From a checkpoint of a small transformer trained on Wikipedia.
Size: width 256, 8 heads of 32, MLP 704 SwiGLU, vocabulary 8192, 22.7M parameters.
Architecture: RMSNorm before each block, rotary positions, no biases in attention or MLP, untied embeddings.
MLP neurons of a small language model. Each row is named by its layer, matrix (gate and up: input weights) and neuron, and shows model dimensions 0-255. Each number is 128 + 32 x the weight over its row's rms, rounded and kept within 0 to 255. Numbers have three digits each. A neuron's up and down rows have the sign that makes its largest values positive.
After each neuron's rows, "fires on" lists the tokens most often at its 100 highest values on Wikipedia text that the model never trained on; "fires after" lists the tokens most often just before its 100 highest values on Wikipedia text that the model never trained on. A number after a token or word is its count.

L14.gate550:098173086133127091142183144127160126091127115097110187143134130130083168141102117171167145218147159183104110151152106139123123173176126134154160143187024112130219091142127119104135085123135088137179090131089168123119167144159137095185111162141194119129126166124085150131108136071097027113108136059149099059100110139119110162116164076136142117150091151089110142124131199135101077143144111093178068133143130112128185129167081097124100111098104186114141176163140144169165095166138128139175114187138190125110098109143123170135148064106149146148152150100129127130122103095144143170113147137097084091084130105073129135092101148130073136146146168080112087172137090163105110176150110133089155161125184088073116132136131083119073106120096128148110117132155093133099120089119185
L14.up550:073143103173130169141123107159123134106121114075149153121098150108108170152119158202117093088100154122106123161167167105126133191150125093103097141163110098176166111104173082159118177191162104125174114117161151181096129123177161112159082122144218074104116094106116149156157107080124133136141165122113213121131173160116173159149156140105137135132116133118149152130179125170064101136134048165118090131135119097057095151097127142112104113146020193130101148075092156146152150187087153155124168160128100148061163182125116128125171173085162160176134098181114143132164153060162114093124141156177153134129092113226109148147109136148179098140127133122144145137117084125080120120094141179114161141112134092098120112141116136132110136104176128095172118179095079119104135110113058
fires on: "\"" 40, " \"" 29, " $" 8, "=" 5, "6" 4
fires after: "\n" 32, "|" 13, " (" 8, " |" 7, "=" 5

L7.gate605:103145135079132147157146040098107078116077142091083157161150102215105193141090156141113110046125121152106116143138076138103156159172153137167125166115121105121176181080131117130111114150167097126134145149089107182143138143133150070133104125088135096170088139142108127169169152089132149070152108143102130116099095115128114136133113165098200118092131048120181125132105148091061154184129125092168136144141143161118142176151157142183140170103141158114172145170118122136139117144129116119177118163110109146102170153119113182077138118074162115122128110170118151168159101161145114171116192140147129146114128159102150118123088165121119206132170133163153185074170182157102162098107168159092111141138127210105152128173102138105216112137101023191145094089130100096117126087113105
L7.up605:162122124114212141164109152123196104151143118128114116175118123172127122145148083145092104118106132089144176163120167157150089185107114080137124187139129064142104130099104109064172161122148132072138128193088130148143128147167190114116129125099132104093092161061121157109168099032158107085132168101111145102112105169097138207118089159123111155172130123123106077137140178133129096102163110084125103115142115062097119114134132141105136093161178132123138164128063135123115153127126089143138160116062109082136144119136146111082131097143067010137140106151141161170193143148145117125125077127158128071178160106128196112103086096129145102133137127091105084140066136093140151151148077185105113155171069147100200139153130151075101100109097179063142084168121121140151102143140106
fires on: " 5" 72, " died" 16, " Russia" 7
fires after: " |" 52, "|" 17, " of" 4

L9.gate52:117116115106166110149127112131164135136131088097149160106174142141082161083084107142076104166088143164125106143071091149127086121154140141142102154112114138137142107107115127122134124129134163099124162150136166173137150126056059121135120183127148150189132092138145099195094088129098125190191132090162163144099128184129070123134213132162115142106149154174102065117133136184091145134121138112171094101132086140110094061108149133082156173112103196167168179103084154111171089067084144136140141195089052082103154069153100156108113116144112095082141082180140157177075135170140157161103148147108148094150108090086105052136137123143098169112164137120102141118117082066126140107094110112170164183145075118080166077158150130117137117093129120182172161101125100096093136094148197
L9.up52:191112128137126118132089113108108119121182137110046128105105096110127115137132116100128105117128123129184057122131141125097170046126142123103141161138136107079083149168173102144118112072122130129097113145161114101177132130127118088117138134130118130172106177102115111143070180110107111135117167099128075109115106141068122082105141119120167136119120073105063157130130122115158161082148163114166101146128138107182086162111137110162179094097155175121083100139111068112152116041131116156181105126076125140095078118094204105143102062122106106156133137154130109167116151124142093158161114187161159098115145183082167091071197086110087088169107168164140059149105122159110121146110060040077143112196132037167136152108100078101125114162106088129116152155201113128081144135158139
fires on: "-" 100
fires after: "\n" 100

L13.gate133:097075146115156131121142094107158138120125144122177110095126138132107101066117147107140090138115133111122096171117147190115119103172069134148156109143148110099148151016125089154146089086101102131122119122119136127158121118108145136177068141145149147140128108151174131195187127134129100088113166170157103130168184138148198120060145191175142196090053148158115171146026115170114134144122106073135154139152144147069090115117122131109085185162126188142095137149098178124155167118118111098125155161142137187121128121133125143122135159115102150143179137115173102078108088102173126125106142137097123095126133086155131108183145106176101146041128093124119147114145069140112127098101210152119163114092126140090171031163123162128132128139126115045086121096176086160123152149149054
L13.up133:147162124186225098111128179159169104120120130088168158076106124175191096162107129153096140130122142114086150137161158114102146136150134114121104155126132117158148060156142108107103085128123077073141133169134174182168153130107144114173101107124207156179114129124044117173146131119133108163117131118093114121103130115093106178088147128126113100148124149227135188124118126099141168162073162136115112139142135121080126127150098080092099128224135127099184115116107121204142169098119089145105127126121150142107178103069092147115152159108095087115141123154166095231136144114129101129136113086108118097155106133032089099149100128089120181182168120137052098123138204128082121109107144094113093129102103104096112117104155100136107147055085169157104097182116130110101092147149131
fires on: "=" 88, " not" 12
fires after: "=" 87, " was" 6, " is" 4

L15.gate149:104154124126087157093097136116129153126147154092132105077184099130092156138128090184148174124094127125137054092113130108137044146154121120077074094141103117148144140104115151117121147109116145167149139122077090109148155089111109143108099145091142108089110124156123118097097158158071090111083159165069128149089144111110178139144116112097151123097107180077123107129119165142109132112138082144131077092182148142137170129169114075151170147124110123105139047127117139108155165075162128116120124132163101198137139138127095177115126086107147062104176125151089154063199121170188097139092171132088187115186131122129096135179135168093131158093236112140114078084120163192161074169116159090112147174121113120143161150111099148055135090147146180168120089102159135163142076139036095
L15.up149:133141128167096150109161134167087080120114063143098100141160116168110149153134165164144104180157154097160108129138086124071146112098135161147140146136120118092090113161125167172177216144111185090188145173138113111125091147151088120124155120102147121112128134136177080152159136158181126144163146154167166114132148122115166076079144132122102137101142118142106062118145133063156178165104141157094151113091133073104123196093166180106155107160063125126175131128149136157106148104105073139090137152088144119072133134176165188168117126109147172148136091132171127168145075126120096164158126121081103080072078135124121154097111050177116124152161113172091137123104012124143144136095135134167156130101123094108194132113175158095213149173145123119125130168037148098130103071147166
fires on: "=" 72, "e" 7
fires after: "\n\n" 70, "hill" 4

L18.gate634:132116153103077128111128131107151143136205114117124172054165131126158112127155104139183137090088223108134090149086125140129154144167119181182098181108152116131111144157085172129183133116138124095185141126038065156133133098178125120180063127133143135093124144157065043119152151124114101190082106141114146143183107174099207102092194156128202175111117118134138098132132171141119144111135155118162153112105150073052145105116160089120127116135141119174153112062125154191134164122149125135137195103194106109108108065180101127121128135138140083145144084114071156175132157126065103126126095140120137105173123095070070102097150141141143148136170152176117116143160159138088161126100139137082171145137111086100132116143083137121118158087132128154196132120114098179143128108126093
L18.up634:120132172152073095056099114133117125113147099144112119138172180155162157175189141118153137106163154151161148165137092142128097130130091185147105115088133094146092116095154147120144127139093198138157135145064137128213136161178079213149080148134113099112119179133116113239134155068156089158029132146125139113086136175194150121133073124127154087121087181173132099158113120159133115092154173133152191169119152131138083093111127181114090119152074111143130114134140127114129152142116138186176091142149095151124105085147120107138135081062106151157137088105117081165111076116156128156097140064112082099128112106116165163144109109141134108077158058115159121134073111132090130110072107084120195097108122089128103128173146168134155091111095103124109135107111124156068155117199121
fires on: "=" 100
fires after: "\n\n" 94, "\n" 6

L11.gate629:175132154149139133137092149101125133100108110088162101099132138166122118130078152069110176229142153132145126104118103096142120068159111166110178152115111099156100143210106174134137134111153171172106115072119163181091134094133137059110114123096156130061130083147157121163117130125090169110142094136073109111076135117126121111118112116106109197122129109080176153093124115088089124089109128133126077057126133136115196076067077054135134141102127130187127096178151076201172110083121097083134100122154145173083144142126135094103204187158126094083092154143127109137152168193154158118197151121104134120125155125139110132097137138073147179114116133119134147145157138138135108167144050091187121141146103045127152136128130176067170148103124167170155125145130094106182102144088127
L11.up629:102097155109110124141146185099160157151117100120143172101164092136165138091164119148090107173109154162144147133131157216113134120138132087176110134151149060091158149151130153174160128097132183146111147184146169110133115092117110163158146151146095133138087131122133110095107080063149108160147154159105107132133176129147094047130060148173096101111120159129143176093134156091112142131106151134107124130102147103082098157100125138110122119136144095054116118120107129104090127107116108103135149167106093144139101059105151114131161157119125126052091142137205133147088156130155069169099133113155095133124087118179144088201129115135141157151096052062107085155112125224056103126119168102101062069057150141174177129092213125100206163150127143185153156071129166122114120123162132
fires on: "=" 73, "1" 10
fires after: "\n\n" 65, "–" 7, "\n" 6, "On" 5

L11.gate171:129159118133131141116103098116184129151069158035164142114140182166158138155121130132113122174132141111102157120117157157133149064179093147221083144147128046127116124124157136123141145114140138163094135122088135116158135185139165165177139130089131128157169114176154096127123146136062122147088188151110147153154126125118160097062132164126141115103133094116119172131129180138117108127113107109174150158168175108119149161136147128138095216112148119136090112098140144107176177148131088081153125133152176162169130110092106122167141107138049124147111155142093144113069109113073072148114092128168113112077117097082122124124232133115069132127156077160106123128113064169177106132147114145087125174129083146109042093108117183144131062109082135090074075137198206145142106153137153
L11.up171:190186144138128090135134110131072113140187087137132108117112122218052130192148154108097104132106175116117114153196158138079079159139177128092148102200133153111089178153143115145175137120143087107142098082144118167094152102107142152129113114107183133154131180129077202180114150145159217144147048067104148114056149120098096157139168068120143143155160107113132167158135112149045173171127086099094098163108101137107134123079100076100150115133092158105157145133098143168052136114140138112133111147103144098092196150117158129121140137159173105164128150113169137096179103122135144124149192099097098069090112093136143154110093091139118164124180150108092096142146193121083155110124113124134145153167123150080142117113196093113098142098146157098075166148110133126109143132082125
fires on: "=" 90, "|" 7
fires after: "=" 90, "\n\n" 6

L11.gate491:079155121155088145151146115140127183130156123146121144136148139129149143141178124139097102094151168161116096128100153114154130092169139187139134089157108109117106140106122147120142138085100113078097126124047111085153144131159072106140086088155109180160096141125105129113122153092133158101078116191126145167132104102118200128106104150119150154123080207162103132120152165163064149120083142139143076111168165114115141117165146143084133099139120090147094115110107156128145161103153171154152080116157079138057068094160047118134091135080112116116172061148093111078137088159124146224083107120122207092185202117093084138127161116141137113088161174109116120148048127113100146124077142101114152130142114111150147092191072163161202122123106140139129145176157162147070101119154028
L11.up491:093154120153081152148159132145121177132162121147112150133133138124136135130194125127099086078158177143109124159087161107136118086179125175148137119165103136098127136113135122129127150052083125097122130142090102098147159103157101105153091104179125185144119133124103126105131111110133167116094089149127154156165122100112183137115112138145135179133058200209114108099146154131074135114110153162146113115152167092096120124153152144112120081161117121133109087110101147126149141124152137133134093108161092159073062080177058118144094143059124130107157077158105115127119092159104121202100119143098196086194202118124086112126165104153150119083154153109089131132039121102097153131028139101124142125120105123153117100206067187149191137075110128135133129178149181148041107121181044
fires on: "=" 100
fires after: "\n\n" 100

L13.gate147:119110135125158128096146097113129121160116162113137163106124154130112104223082156162151123151103133169104097195142128169121138139123123070188130107175121060084160147117103091102105079133157137083145098159081135168134111181117147156204125113204130119066147131157164171175156143092128016162129109150147144159129121138068140104081097073123149229126129106108106108127158121168150101145105130081150140171094115067113161182136128119147184126110063097083109092179128127145120108154090153115153131114114178108222126178124092063155144123141115157134087147153143123056164143085156127133171152172135123135102125095109082108126095163121170131172177124161122086134161077158148110121116099207145159097147122119112117070119152092096100149138169148113126172141134131139160105117186152
L13.up147:187127144146150167109115111174128104131063111156126122154063111175107176180101142152130094105112136107149118137123153120096155180117148152136138110141099122136082121168122106097081170149139079129164134118140158133048153127128104134120129171123078157120119210148094149141152101217079151145159073094138100108075102131159157145135169090115070166114113123161125143135111113161071167134106108140158094153156130062125092080095078114093182089170090165108119096125136138151076154135139208133137060159069181173090106156080100127080130108154162060143175150105104138121089154102107133109108161199131162079060168103141098187071139080123164091138138145162097119105091123145169111114169129139127165173117151115145144107113168145142165097099143167137122212221094131133116120119107100
fires on: "\"" 53, "|" 38, " Position" 4
fires after: "\n" 40, "\n\n" 24

L10.gate506:124091148190092165139093097144149135120159120125130125081152183098117112143167156140098098097113150150104154104093074111080119105175111187156166098109101055092112124119152085164165111140085146129111126164118152177127112155132083157132084115162148095152114091150131083174169146131104133176126175121149181152133142146167131090092165128179135124048152208166154154107122156201094151142125153135159105129184143116120077125145201112121130159124114116154142184093082137105147141081121155110143128174158111154084103057132133111157096124035070077101143094183098103145075102159083123148089074160098159106128135109064080109150179069139173161121165107065159144187128119098092109113128152087105185167143044133162091095156115142132134111105145121147134162094104166108080097125121134
L10.up506:123097127170032158124098093147137121113198135152159114144135112166148106153156170093073118084142121147074116096070079125096141123149123170152190129085102080107096083135113060171116100082037157117100130143150120157141186162153111110134131105157112105189109114178151111148153159096128164129101181079169167131151135163177098140117169100155129137125130185160137131125136145162140153066160161135134120179132123162167095123150173125148118114192154156119098144106130102108179111089143112157148156140123127195091125029114096132149099067092120122095131089153151116111080108161084158188131075172147144120178178138072080114173138076131149122081148133075159105145121126116143121142125094043087176118129111093117137088180076131139113125089120065133176100140152098110112167152156094
fires on: "-" 100
fires after: "\n" 100